config = dict(
    n_layer=16,
    head_dim=128,
    norm_eps=1e-05,
    positions='rope',
    init='uniform',
    init_std_qkv=0.0298,
    init_std_up=0.0298,
    weight_decay=0.15,
    lr_head=0.00484,
    schedule='wsd',
    final_lr_fraction=0.05,
    steps=7866,
)
MLP neurons of a small language model. Each row is named by its layer, matrix (gate and up: input weights) and neuron, and shows model dimensions 160-223. Each number is 200 + 40 x the weight over its row's rms, rounded and kept within 0 to 999. A neuron's up and down rows have the sign that makes its largest values positive.
Before each neuron's rows, "fires after" lists the tokens most often just before its 100 highest values on Wikipedia text that the model never trained on.

fires after: "S", " U", " United", " |", " 17", "U"
L3.gate1080,263,167,269,197,207,139,123,196,212,240,239,240,172,216,173,185,204,247,212,231,214,245,262,176,239,276,164,225,177,142,215,230,265,162,146,182,192,223,169,203,120,202,253,210,157,178,189,170,249,191,202,194,152,201,229,170,127,212,138,221,186,190,183,218
L3.up1080,162,238,205,179,219,194,278,216,249,169,197,197,180,216,189,233,153,103,162,207,225,173,141,209,270,248,208,196,113,111,248,165,248,192,233,138,275,199,194,222,161,231,206,195,178,262,181,148,152,208,176,93,211,219,185,280,252,236,206,224,312,202,157,139

fires after: " |", ";"
L2.gate365,180,210,251,240,238,158,159,170,202,208,264,177,129,207,109,220,174,200,215,209,182,180,180,187,167,229,185,276,216,157,182,209,178,192,201,183,213,182,228,223,192,263,210,137,202,251,199,224,149,228,146,166,185,184,207,276,184,212,200,218,158,191,247,211
L2.up365,125,210,249,246,192,246,134,235,196,155,261,210,205,212,171,204,200,198,158,139,186,204,232,217,134,168,205,220,176,177,260,237,205,238,215,240,189,176,198,261,245,175,131,172,187,169,182,203,200,193,186,259,218,223,178,178,152,188,164,181,191,213,198,258

fires after: " the", " The", "The", " his"
L6.gate912,201,198,307,147,153,236,172,148,264,229,153,182,167,272,266,189,163,176,248,186,179,258,149,240,239,230,174,265,281,214,190,213,200,192,256,180,208,239,164,263,270,162,187,252,147,181,247,308,165,207,147,164,179,164,201,205,233,252,136,215,142,157,237,175
L6.up912,285,209,165,199,164,167,251,176,137,175,184,247,132,234,190,263,206,181,342,149,182,178,164,239,249,240,192,196,165,164,234,230,186,171,229,148,227,193,224,246,176,241,280,284,167,173,223,201,280,218,209,160,145,223,230,199,249,195,220,258,266,253,182,249

fires after: " |", ")"
L13.gate1147,187,234,225,146,143,215,137,233,228,168,232,188,208,174,183,230,210,263,193,204,282,190,282,244,211,160,251,166,232,217,168,211,145,225,197,193,271,196,202,161,204,119,254,113,189,190,142,214,222,151,190,152,230,175,247,227,162,239,215,211,209,226,258,234
L13.up1147,219,145,167,234,172,218,210,239,192,128,251,221,232,124,155,180,203,139,193,150,192,136,222,208,218,222,240,197,276,215,257,216,270,283,181,173,191,190,252,118,244,187,183,159,190,195,187,165,105,161,221,206,186,228,276,135,148,198,236,271,236,233,234,162

fires after: "S", " U", " F", " D"
L4.gate122,148,200,248,215,189,223,226,163,199,203,221,162,126,233,162,140,218,185,230,189,225,251,264,181,224,225,231,241,269,113,245,221,245,221,166,211,222,144,209,190,184,160,270,318,185,195,187,176,216,198,239,217,123,217,129,162,190,188,246,244,146,189,180,117
L4.up122,258,191,148,220,204,232,269,171,169,200,213,187,210,207,232,214,236,187,213,214,254,259,209,158,257,194,229,233,193,179,247,195,210,144,140,281,236,231,153,168,197,182,231,285,164,205,250,164,170,242,145,130,194,223,190,166,225,217,207,233,173,199,150,185

fires after: " |", " 1", " 4", " 3"
L2.gate560,150,177,215,186,133,251,229,278,195,242,232,161,196,232,101,172,187,288,267,231,234,210,129,158,185,173,204,161,206,187,238,210,210,180,169,164,233,190,221,185,221,232,210,159,205,185,214,178,214,217,196,233,178,207,180,165,195,246,199,193,196,252,311,202
L2.up560,179,206,190,300,170,226,137,205,160,200,177,194,172,155,171,218,223,188,159,187,110,240,170,206,103,250,102,226,146,154,212,189,224,235,194,216,175,240,315,205,129,202,177,156,250,268,179,218,191,203,154,283,178,219,236,202,207,131,219,208,157,228,216,163

fires after: " |", " 1", " the"
L13.gate129,219,274,169,197,132,204,205,283,216,250,151,176,213,308,216,207,253,173,202,218,217,204,226,128,198,249,135,246,253,238,220,204,211,209,249,211,244,176,208,216,224,207,201,166,211,213,200,196,233,228,125,246,190,241,199,200,220,265,152,185,204,190,238,213
L13.up129,137,171,155,257,145,264,232,177,251,251,187,177,159,188,233,261,181,162,207,204,212,157,132,202,183,121,225,188,228,193,148,176,202,158,164,193,289,174,295,152,165,200,177,199,224,190,163,178,181,204,295,180,190,251,183,208,226,213,229,139,280,222,247,143

fires after: " |", " /", ";"
L3.gate336,221,251,133,150,166,239,164,157,183,226,202,250,197,213,187,166,174,135,218,175,215,237,216,207,94,232,233,178,179,199,169,213,145,192,213,233,269,190,221,194,178,84,184,229,240,269,251,256,257,237,153,199,254,253,145,93,195,209,178,197,79,248,251,196
L3.up336,226,182,91,206,161,276,154,178,209,259,166,210,248,157,219,162,142,170,254,175,150,183,194,118,258,284,161,265,161,251,213,159,126,256,173,225,255,234,240,180,215,182,160,165,233,167,181,178,221,179,164,178,231,205,215,241,214,207,228,214,189,264,197,227

fires after: " the", ":", " 4", " The", "The"
L6.gate589,234,180,185,208,166,201,221,190,182,243,150,274,146,235,261,223,93,165,161,174,225,255,196,197,140,219,224,191,242,184,187,226,204,194,201,174,164,261,188,207,209,180,148,262,167,170,223,225,206,176,234,185,298,131,249,179,306,168,227,260,127,109,207,246
L6.up589,239,231,232,176,221,214,230,152,224,214,163,252,226,178,157,214,167,233,208,151,212,185,153,205,167,195,205,201,227,89,197,249,196,200,202,224,234,220,143,223,206,175,156,243,206,235,264,189,250,205,218,205,146,236,221,216,193,178,112,203,201,238,244,196

fires after: " the", " ", " The"
L6.gate337,130,213,222,220,253,184,251,276,222,204,187,274,140,210,192,212,206,195,207,232,162,217,77,162,214,312,264,183,224,100,192,218,198,224,215,198,204,186,173,194,250,180,169,215,193,236,215,165,221,201,268,278,191,182,184,151,172,137,172,187,147,206,201,200
L6.up337,161,229,208,283,248,214,230,180,195,190,161,280,170,184,199,251,274,187,215,260,252,162,150,210,172,231,183,186,210,148,159,185,273,223,154,149,164,169,161,232,211,196,191,204,193,303,179,168,163,168,207,291,222,242,196,213,249,280,159,215,198,222,134,188

fires after: " (", "-", " ", ".", " |"
L8.gate334,235,227,195,167,256,168,119,164,205,204,247,259,236,157,165,294,232,163,137,245,261,133,219,151,203,185,225,194,207,196,189,143,246,243,208,197,158,207,196,223,158,272,258,220,178,252,142,257,186,195,192,217,226,193,188,215,252,156,165,158,250,219,186,144
L8.up334,178,269,142,198,157,221,236,240,165,132,162,245,163,221,231,210,244,226,262,174,195,107,226,174,208,199,176,204,179,224,233,180,181,180,154,193,208,211,194,218,146,144,214,165,173,247,218,178,273,152,215,235,239,202,151,192,217,273,165,276,184,187,202,155

fires after: " |", " 0;", ";", ",", ":"
L2.gate58,243,219,263,239,166,215,230,142,227,205,179,183,138,197,188,236,187,195,182,225,186,213,210,168,222,234,210,226,168,225,257,190,170,262,216,221,206,276,242,200,182,208,190,224,180,269,224,219,146,135,111,185,204,174,210,171,172,185,275,277,266,120,200,214
L2.up58,124,207,229,207,214,260,240,182,254,226,242,210,197,170,179,182,181,181,120,246,232,170,244,254,132,257,280,204,230,200,253,236,164,248,177,217,184,172,202,190,259,171,175,140,332,209,145,240,260,182,193,203,191,226,245,167,272,220,223,231,156,202,160,284

fires after: " |", ";", " "
L6.gate60,164,188,143,210,288,168,156,126,207,118,232,175,170,162,112,172,161,186,143,313,270,200,191,176,193,152,261,197,144,161,198,268,228,156,190,208,195,219,227,223,183,199,236,200,190,245,324,158,192,205,178,181,155,239,213,196,195,245,252,240,183,246,204,259
L6.up60,159,208,230,143,125,227,222,177,150,236,181,183,238,224,191,262,229,194,175,210,147,129,208,223,145,118,258,204,213,122,210,276,149,199,213,161,218,206,271,178,166,197,255,144,270,174,209,157,168,225,218,257,165,208,174,202,236,223,128,177,103,198,279,193

fires after: " |", " ", ";", "s", ")"
L13.gate510,174,231,214,168,171,147,134,210,216,205,249,147,182,201,209,176,221,171,164,208,157,195,296,144,174,182,252,192,269,261,242,264,131,112,236,260,259,207,213,188,188,284,274,254,112,203,221,186,266,231,214,219,171,210,324,279,233,228,262,216,183,170,172,262
L13.up510,226,182,250,270,150,177,186,191,164,205,205,188,268,215,194,201,115,168,150,175,211,195,186,239,167,270,218,261,271,184,194,213,218,242,186,207,249,196,179,182,232,250,158,152,140,226,190,159,167,194,112,177,211,252,199,233,231,217,198,146,178,228,201,159

fires after: " |", " Suzuki", ":", "s"
L13.gate361,226,292,236,238,204,200,199,208,247,105,194,190,175,184,186,137,166,141,155,221,185,183,223,140,204,127,205,173,212,78,173,208,209,212,258,158,220,203,188,153,167,211,149,134,181,163,164,210,207,228,125,233,255,197,139,205,254,241,290,154,196,192,272,266
L13.up361,174,178,266,224,286,204,92,186,180,161,199,181,263,148,228,231,199,149,217,185,195,177,181,179,83,201,210,254,154,194,274,168,168,201,254,187,284,222,226,169,154,156,201,163,241,211,217,161,142,170,137,188,236,207,215,159,180,182,169,184,273,192,252,234

fires after: " |", " 2", "S"
L6.gate1058,154,215,191,264,183,263,218,196,231,254,250,195,195,143,146,186,207,226,164,176,213,201,128,150,138,181,199,200,242,217,160,191,172,168,212,203,194,237,278,153,217,178,208,164,197,158,183,177,219,227,243,216,170,215,216,240,230,231,234,303,229,214,286,207
L6.up1058,157,181,136,250,205,205,237,182,205,213,224,177,239,178,201,148,179,174,177,177,164,229,238,227,260,224,149,211,215,277,201,241,172,227,221,218,157,176,291,169,216,217,152,188,150,258,170,207,195,168,190,189,167,282,207,166,199,181,240,205,212,181,196,193

fires after: " |", ";"
L6.gate389,199,133,148,236,103,174,180,233,231,174,190,261,224,233,231,96,191,225,215,156,242,235,184,168,229,272,194,181,154,199,254,295,170,224,155,232,150,252,302,158,198,191,181,174,164,243,158,114,240,245,234,297,106,157,214,171,187,248,211,229,183,233,223,224
L6.up389,236,179,172,243,195,212,236,196,197,175,200,163,135,175,173,204,212,163,208,163,161,207,187,232,227,214,241,190,197,178,194,201,238,198,148,228,240,216,303,184,154,265,121,133,267,218,125,241,241,137,231,291,180,146,245,187,152,189,270,166,182,206,147,170

fires after: " in", ":", " the", " In", "In"
L3.gate589,231,147,180,178,101,276,199,156,273,283,156,258,187,247,231,197,201,223,112,249,218,131,226,199,157,180,198,246,191,222,170,274,276,169,230,143,242,197,197,231,184,148,124,181,116,107,264,193,263,269,131,197,267,245,249,179,207,262,234,215,212,182,183,264
L3.up589,142,141,184,201,188,180,246,187,222,224,193,240,151,248,215,204,197,295,162,224,269,176,195,108,262,203,245,194,181,229,157,248,158,211,213,174,276,262,146,173,218,194,206,228,139,123,251,217,173,218,144,197,258,216,248,187,182,240,265,213,172,179,153,172

fires after: " (", "-", " O", " ", " \"", " in"
L8.gate39,258,222,236,114,250,163,139,237,208,192,225,166,190,274,182,240,212,226,136,236,198,180,178,180,192,148,222,273,212,205,192,118,201,270,237,198,249,223,208,169,187,220,188,159,238,255,148,246,217,136,139,154,201,169,250,100,206,201,241,150,197,250,156,220
L8.up39,167,181,160,254,262,247,188,151,245,185,220,161,220,223,271,245,191,261,139,233,178,140,172,233,239,222,193,186,214,196,235,213,185,140,263,230,220,182,163,235,153,155,137,279,236,226,137,152,263,120,260,243,168,201,149,160,190,271,234,199,176,279,143,195

fires after: ";", ":"
L13.gate599,237,113,269,224,120,179,224,161,112,205,197,226,131,160,150,205,221,207,166,202,241,214,197,207,189,207,212,210,154,220,282,118,193,150,146,193,211,207,221,182,196,190,181,166,205,187,204,263,208,148,251,157,244,244,152,142,196,208,294,263,212,183,194,161
L13.up599,148,192,245,290,87,190,219,169,138,204,228,229,267,215,244,122,183,178,182,173,251,182,177,236,187,260,190,242,154,223,198,121,165,184,215,118,155,245,300,166,217,206,240,175,229,158,176,240,263,126,216,115,236,221,105,291,149,205,235,194,204,228,175,207

fires after: " |", "\n", ";", "."
L6.gate414,218,166,184,244,219,227,154,211,191,111,197,204,146,225,218,214,174,191,214,260,205,198,158,219,110,178,242,201,184,181,238,187,173,163,268,87,206,171,269,196,144,236,229,161,198,238,171,188,134,236,194,157,175,231,194,230,145,213,236,207,164,157,189,300
L6.up414,151,218,263,193,263,280,163,158,231,226,133,194,225,217,190,207,172,239,167,178,213,166,211,206,184,131,124,161,222,214,220,214,178,158,150,239,241,169,198,197,213,169,193,224,186,224,223,188,262,196,148,257,152,211,192,158,177,150,191,205,181,227,246,178

fires after: " the", " The", "The"
L6.gate781,211,187,254,194,195,214,297,232,231,232,105,219,224,241,158,135,200,187,181,224,213,195,235,202,243,232,181,190,262,221,173,192,178,202,229,116,251,282,156,209,213,192,187,93,238,269,266,217,129,254,171,142,203,181,196,228,218,226,173,242,175,210,203,208
L6.up781,253,211,238,184,204,176,267,126,224,302,177,195,259,170,140,175,188,163,230,173,172,212,135,245,196,257,160,198,286,118,229,250,204,178,225,146,156,247,230,141,135,292,223,201,193,239,239,232,202,276,187,160,130,231,173,241,300,218,145,229,138,195,249,192

fires after: "'", " the", " C", " of"
L4.gate991,235,255,192,224,207,218,187,159,192,197,187,206,190,268,253,210,196,136,262,201,218,206,179,166,145,171,243,144,207,79,128,225,214,164,165,190,147,207,156,168,163,197,222,208,199,161,199,250,249,214,205,211,215,135,174,153,166,139,147,206,200,269,174,163
L4.up991,191,175,117,311,252,127,166,164,172,227,206,137,225,106,184,167,159,234,146,158,201,120,228,156,235,232,199,163,234,194,97,168,195,158,203,234,210,235,299,162,237,209,156,204,233,213,218,216,240,204,271,184,176,178,288,239,213,199,248,202,240,214,199,208

fires after: " |", ","
L3.gate468,222,221,218,265,245,239,147,200,174,181,122,186,214,187,154,217,223,124,271,83,95,230,260,197,247,192,205,205,222,201,186,184,244,217,186,255,125,151,238,227,229,232,134,173,223,231,209,175,257,190,261,194,181,136,157,227,171,162,191,198,230,263,187,207
L3.up468,132,169,249,158,203,275,200,189,186,275,244,148,189,247,202,125,191,115,152,150,124,236,177,163,150,191,160,180,162,169,180,219,223,190,194,288,135,170,182,158,181,110,194,187,165,178,206,223,230,260,250,189,188,142,165,164,149,151,141,148,161,201,209,186

fires after: " |", "\n", " (", "==", " 6"
L3.gate175,218,200,216,208,192,264,224,156,200,205,153,137,270,200,148,324,266,200,177,195,155,182,136,213,125,163,219,249,211,203,248,168,229,211,163,177,257,118,210,199,187,159,111,177,229,172,224,242,192,200,183,119,227,191,172,205,211,291,161,256,208,220,192,274
L3.up175,215,124,156,178,204,219,256,213,156,179,194,206,124,169,196,217,244,252,214,142,184,260,226,230,255,195,210,210,182,156,222,225,282,192,277,229,227,231,207,197,205,165,281,160,175,207,241,213,200,184,224,219,260,209,227,155,168,255,209,233,187,176,176,142

fires after: "\n", " the", " a", " |"
L13.gate538,190,158,160,225,194,225,193,139,205,296,224,184,235,237,162,185,228,195,182,224,277,197,231,170,227,209,227,233,226,181,140,198,170,228,223,219,217,169,194,331,155,239,197,168,132,203,255,196,71,224,177,212,164,148,224,225,228,218,230,245,190,128,139,144
L13.up538,188,194,157,326,182,203,200,216,191,173,217,274,155,181,219,268,148,217,171,178,188,249,257,189,264,141,236,126,177,217,174,172,240,112,210,305,178,171,233,147,171,192,186,209,229,174,229,232,208,162,185,215,178,167,174,196,202,164,273,220,199,223,203,188

fires after: ".", ";"
L8.gate987,212,185,147,217,280,219,202,281,177,204,218,240,160,284,194,168,171,234,201,230,273,222,212,180,235,194,200,202,198,231,279,154,186,202,193,47,139,197,195,155,201,220,179,140,175,177,224,124,187,204,205,185,167,238,176,257,271,256,286,172,128,136,192,235
L8.up987,146,228,244,215,255,226,229,238,247,168,256,196,209,188,217,243,215,237,185,231,212,271,183,228,159,233,138,187,192,213,258,161,266,167,205,176,196,211,172,203,173,160,184,142,176,227,175,170,157,207,121,142,146,217,151,201,236,272,215,220,189,158,206,212

fires after: " |", ":"
L6.gate503,241,216,220,195,261,228,201,181,231,204,210,189,183,207,193,218,176,194,159,276,202,240,219,211,180,261,179,233,167,260,232,159,189,213,197,262,200,226,204,161,230,180,191,262,181,253,166,231,256,170,184,190,168,198,207,180,148,185,228,237,62,252,158,196
L6.up503,229,219,163,192,144,218,187,141,241,157,236,257,201,239,206,189,209,172,167,168,190,231,170,207,173,213,223,181,149,270,237,168,214,218,152,210,260,143,229,177,243,101,221,203,189,205,224,187,296,217,179,226,251,172,200,256,219,265,243,215,195,198,209,233

fires after: " the"
L6.gate501,269,205,237,153,205,249,222,261,257,208,242,210,164,264,232,215,182,228,223,97,198,182,163,207,207,253,225,226,221,93,141,163,208,208,179,204,249,213,154,200,162,131,194,227,202,198,182,217,217,192,274,210,139,129,143,249,201,138,161,264,136,172,231,193
L6.up501,111,169,224,264,213,225,165,207,229,202,184,229,220,73,174,81,203,234,210,260,247,229,238,211,158,224,191,143,207,218,254,215,155,177,184,157,188,230,232,213,231,172,240,206,226,141,201,129,218,234,210,230,236,204,187,218,191,214,176,188,248,264,157,216

fires after: " |", " 2", " 1", " election", "=="
L2.gate515,206,177,194,185,269,248,121,176,216,170,192,143,177,219,126,235,213,224,189,226,185,221,239,190,181,195,204,226,181,213,207,187,218,177,146,209,190,228,295,210,169,165,101,196,194,223,183,260,214,241,204,159,145,162,180,258,213,212,194,265,137,263,239,192
L2.up515,140,181,221,209,176,235,193,179,213,178,132,179,159,170,167,171,133,216,190,220,284,160,186,252,134,203,208,141,256,207,240,181,217,217,191,224,219,203,284,231,190,223,219,171,221,221,147,191,209,270,192,229,223,221,235,181,247,154,171,225,196,296,165,160

fires after: " (", "\n", "-", " \"", "("
L8.gate160,300,191,202,205,243,136,199,201,260,172,277,214,197,192,162,257,224,242,138,156,204,148,176,186,221,175,228,276,140,152,219,175,220,241,151,181,204,178,202,121,219,214,176,157,217,248,197,195,181,165,220,189,244,168,213,181,185,179,260,202,196,279,219,118
L8.up160,205,275,177,181,208,200,235,191,193,173,187,220,193,211,221,202,211,227,247,229,214,144,161,159,247,218,225,226,173,208,229,208,225,182,180,157,200,245,199,192,153,156,199,224,148,260,227,193,170,186,243,188,201,199,154,208,229,113,199,249,164,229,221,202

fires after: "\n", "==", " |"
L2.gate159,183,186,138,207,199,234,194,96,270,162,243,182,188,170,159,260,125,206,221,204,229,220,141,162,200,220,266,220,244,238,151,111,145,164,220,206,146,236,223,205,159,169,158,201,133,222,221,243,164,228,199,181,257,179,268,207,207,193,211,107,234,149,185,138
L2.up159,253,215,142,209,103,143,130,205,156,199,185,248,255,257,208,230,162,240,196,272,221,133,223,152,258,168,131,150,208,232,181,190,224,193,184,292,177,185,164,251,227,207,237,239,181,232,199,208,231,195,284,210,181,222,151,176,193,153,218,182,240,216,210,163

fires after: " the", " in", " a", " The"
L8.gate718,217,179,217,217,193,201,139,168,290,184,162,209,217,200,213,186,250,183,217,163,155,143,188,219,161,203,192,227,217,195,136,219,243,191,257,115,187,176,209,189,186,225,154,219,136,193,182,256,189,191,187,224,238,175,250,219,202,181,211,105,145,216,130,248
L8.up718,263,165,175,207,153,154,272,144,237,229,170,215,171,224,184,270,229,233,207,227,169,182,185,141,208,227,262,215,199,191,159,232,207,262,224,245,173,210,122,256,199,127,255,205,207,227,257,217,244,138,148,171,162,151,198,254,275,219,175,272,142,117,102,177

fires after: " |", " $", " was"
L13.gate1172,280,155,111,219,224,172,183,214,177,267,210,183,191,195,186,210,204,129,176,272,258,141,235,231,180,167,106,206,206,193,218,204,215,149,204,190,249,149,220,200,210,121,200,169,199,194,199,252,212,239,207,188,295,191,146,194,197,209,146,204,169,271,219,129
L13.up1172,148,249,187,245,163,226,146,150,177,209,174,220,221,223,244,132,160,215,171,135,191,262,157,185,288,272,125,171,191,224,183,149,248,239,181,173,270,220,183,112,192,286,246,106,300,175,229,186,198,246,208,302,203,248,173,145,229,239,197,303,212,177,186,205

fires after: " U", "S", " the"
L4.gate154,232,193,234,191,237,227,238,167,224,177,173,214,203,251,109,163,185,216,201,172,242,207,237,153,257,305,187,288,269,108,146,204,204,140,127,273,220,190,196,249,216,219,278,279,226,238,198,215,178,232,210,101,177,105,196,210,155,192,222,213,171,233,253,183
L4.up154,234,179,196,222,289,282,257,114,191,170,84,273,140,211,264,202,193,165,170,184,208,220,172,212,262,231,297,250,226,174,253,194,184,174,216,271,134,178,149,247,177,241,149,230,215,207,255,212,173,213,177,149,134,201,142,231,137,215,221,212,232,154,183,137

fires after: " |", "K", ";", " Og"
L4.gate494,189,185,202,210,179,195,126,122,157,135,179,160,226,337,186,164,231,229,202,233,241,231,187,210,246,198,189,225,177,204,197,164,197,183,178,286,240,194,208,209,226,159,197,156,244,259,252,182,162,168,135,171,207,169,164,198,189,124,206,251,192,223,249,208
L4.up494,216,158,217,257,182,233,166,182,176,124,248,223,149,135,233,203,175,250,182,230,225,204,189,182,128,178,202,216,218,201,160,203,150,246,202,239,229,241,260,217,199,182,84,196,224,245,179,192,193,130,190,179,202,260,223,161,160,283,243,243,159,200,133,184

fires after: " |", " 1", " 2"
L13.gate488,139,210,143,181,215,191,141,225,160,181,275,230,191,247,170,240,141,162,199,239,149,189,245,212,193,178,206,238,179,271,222,184,209,112,290,161,176,179,207,128,162,204,118,252,192,239,140,218,172,153,129,161,194,198,233,184,255,156,146,195,179,168,189,204
L13.up488,164,166,159,163,216,195,174,153,274,195,173,186,205,181,185,234,140,205,196,218,224,209,260,213,232,162,214,222,247,246,269,216,220,187,191,161,228,216,180,132,186,245,238,274,215,170,222,233,205,177,183,161,229,181,218,233,214,235,179,162,187,231,276,293

fires after: " |", " 5", " 2"
L8.gate410,242,215,191,184,258,177,186,169,167,211,199,192,173,145,134,199,239,176,193,229,170,191,170,247,216,187,244,203,135,144,149,168,209,236,142,200,104,134,266,249,173,191,197,159,229,172,217,174,202,193,203,230,134,185,206,274,70,192,217,255,266,197,181,231
L8.up410,193,211,185,213,223,180,150,265,182,148,299,222,216,199,257,178,203,159,241,148,127,176,203,235,199,245,191,140,199,201,234,184,229,149,152,187,201,181,229,107,225,150,184,174,217,202,179,221,236,200,150,249,163,244,124,144,217,206,178,206,215,234,157,170

fires after: " |", ";", " 1", " of"
L2.gate63,192,222,246,223,224,220,197,209,211,190,236,177,206,103,93,192,161,268,265,141,205,242,154,170,203,323,158,248,199,232,246,238,214,172,153,232,135,186,262,198,212,263,228,211,225,147,197,192,228,154,230,198,171,142,208,198,287,159,154,140,110,266,167,223
L2.up63,158,208,220,190,173,226,202,209,165,224,171,129,221,230,119,207,272,187,217,171,115,195,151,259,117,202,198,195,211,157,320,264,134,187,135,262,199,116,225,181,217,126,274,158,185,166,207,178,186,176,194,228,186,139,258,223,262,224,204,184,200,184,166,242

fires after: " |", "\n", ","
L8.gate679,218,271,158,134,226,240,97,169,245,182,289,263,210,182,207,233,202,264,61,166,206,255,195,182,156,207,154,226,205,107,161,132,149,191,232,235,217,214,154,181,178,189,306,217,241,175,182,143,252,147,182,160,148,201,207,203,165,245,187,240,149,207,232,249
L8.up679,196,163,221,250,241,266,176,216,166,218,173,176,228,208,223,244,202,276,188,198,207,265,192,190,138,281,194,231,246,112,150,184,208,248,209,227,177,235,168,162,197,185,173,115,209,166,232,176,248,181,196,148,158,246,151,215,195,275,191,244,189,222,237,255

fires after: " |", " 1", " 2", ":"
L13.gate83,209,216,206,196,230,186,211,201,156,213,243,185,189,223,201,191,118,263,253,258,176,166,249,191,176,200,236,246,236,195,268,218,226,141,268,144,276,262,225,167,209,239,237,158,158,260,197,199,178,187,176,245,206,191,200,231,223,228,155,193,175,290,207,200
L13.up83,206,217,156,167,166,139,182,242,151,227,190,243,249,219,248,216,244,129,214,251,187,148,236,115,227,263,202,210,216,281,182,235,136,200,122,149,263,244,208,202,191,282,249,230,155,203,177,183,206,208,145,197,139,219,250,237,218,195,227,233,200,229,222,302

fires after: ",", " the", " New", " |", " in"
L3.gate272,191,186,182,221,191,173,158,133,220,165,259,139,194,241,160,255,158,199,202,174,141,236,232,233,199,269,235,180,214,163,143,169,134,182,149,214,196,155,186,168,222,257,187,193,145,194,184,158,240,215,173,135,168,172,276,259,166,136,244,130,199,253,166,219
L3.up272,224,208,197,171,201,202,213,181,200,257,178,242,146,229,228,256,249,84,260,186,168,272,214,137,211,229,167,170,189,191,175,176,162,216,252,217,175,163,171,186,206,162,229,187,181,223,180,117,242,185,220,220,148,139,177,203,180,287,122,249,202,203,202,152

fires after: " 2", " 3", " 1", "\n", " |", " 4"
L3.gate107,196,123,171,170,249,197,204,208,219,267,223,185,227,181,149,228,284,252,260,228,194,259,219,199,133,232,214,248,123,249,189,199,219,199,136,172,181,204,263,276,192,224,143,177,187,166,204,224,161,235,188,199,211,134,185,252,205,219,205,251,189,151,250,244
L3.up107,217,238,186,198,183,276,222,241,250,106,141,177,210,173,199,204,155,214,206,116,226,194,187,201,176,135,162,171,193,209,251,226,234,127,207,187,202,157,218,90,203,158,259,158,169,201,198,180,187,216,139,273,196,189,233,130,182,219,119,248,233,155,151,134

fires after: " |", ")"
L13.gate690,184,219,249,230,134,167,134,227,270,192,229,207,243,248,225,274,179,132,168,203,107,146,225,175,143,158,210,196,203,144,197,222,177,194,185,195,204,187,230,225,148,177,202,184,164,201,250,209,176,91,152,131,155,161,190,224,230,211,241,189,197,179,254,218
L13.up690,248,186,226,192,151,265,155,233,198,212,177,191,221,187,227,158,274,206,171,265,211,209,271,235,188,182,181,227,210,232,262,211,204,271,192,185,266,273,202,123,210,176,121,156,217,187,198,193,164,217,124,142,132,187,186,266,216,238,223,204,252,250,179,158

fires after: " the", " The", "The"
L6.gate394,218,197,167,215,236,209,223,241,196,231,240,141,201,192,188,316,146,229,274,199,205,171,170,179,226,116,241,165,231,192,155,200,214,239,203,196,173,189,185,177,157,104,147,198,219,234,153,226,196,234,226,161,171,150,269,170,197,186,192,176,169,186,210,168
L6.up394,172,207,230,190,274,226,185,120,234,200,204,199,151,176,187,161,246,222,204,199,267,265,188,194,200,241,207,213,218,192,137,172,179,202,219,194,249,226,135,185,247,216,220,168,163,170,143,177,161,235,247,130,231,227,264,244,218,179,207,209,213,206,200,194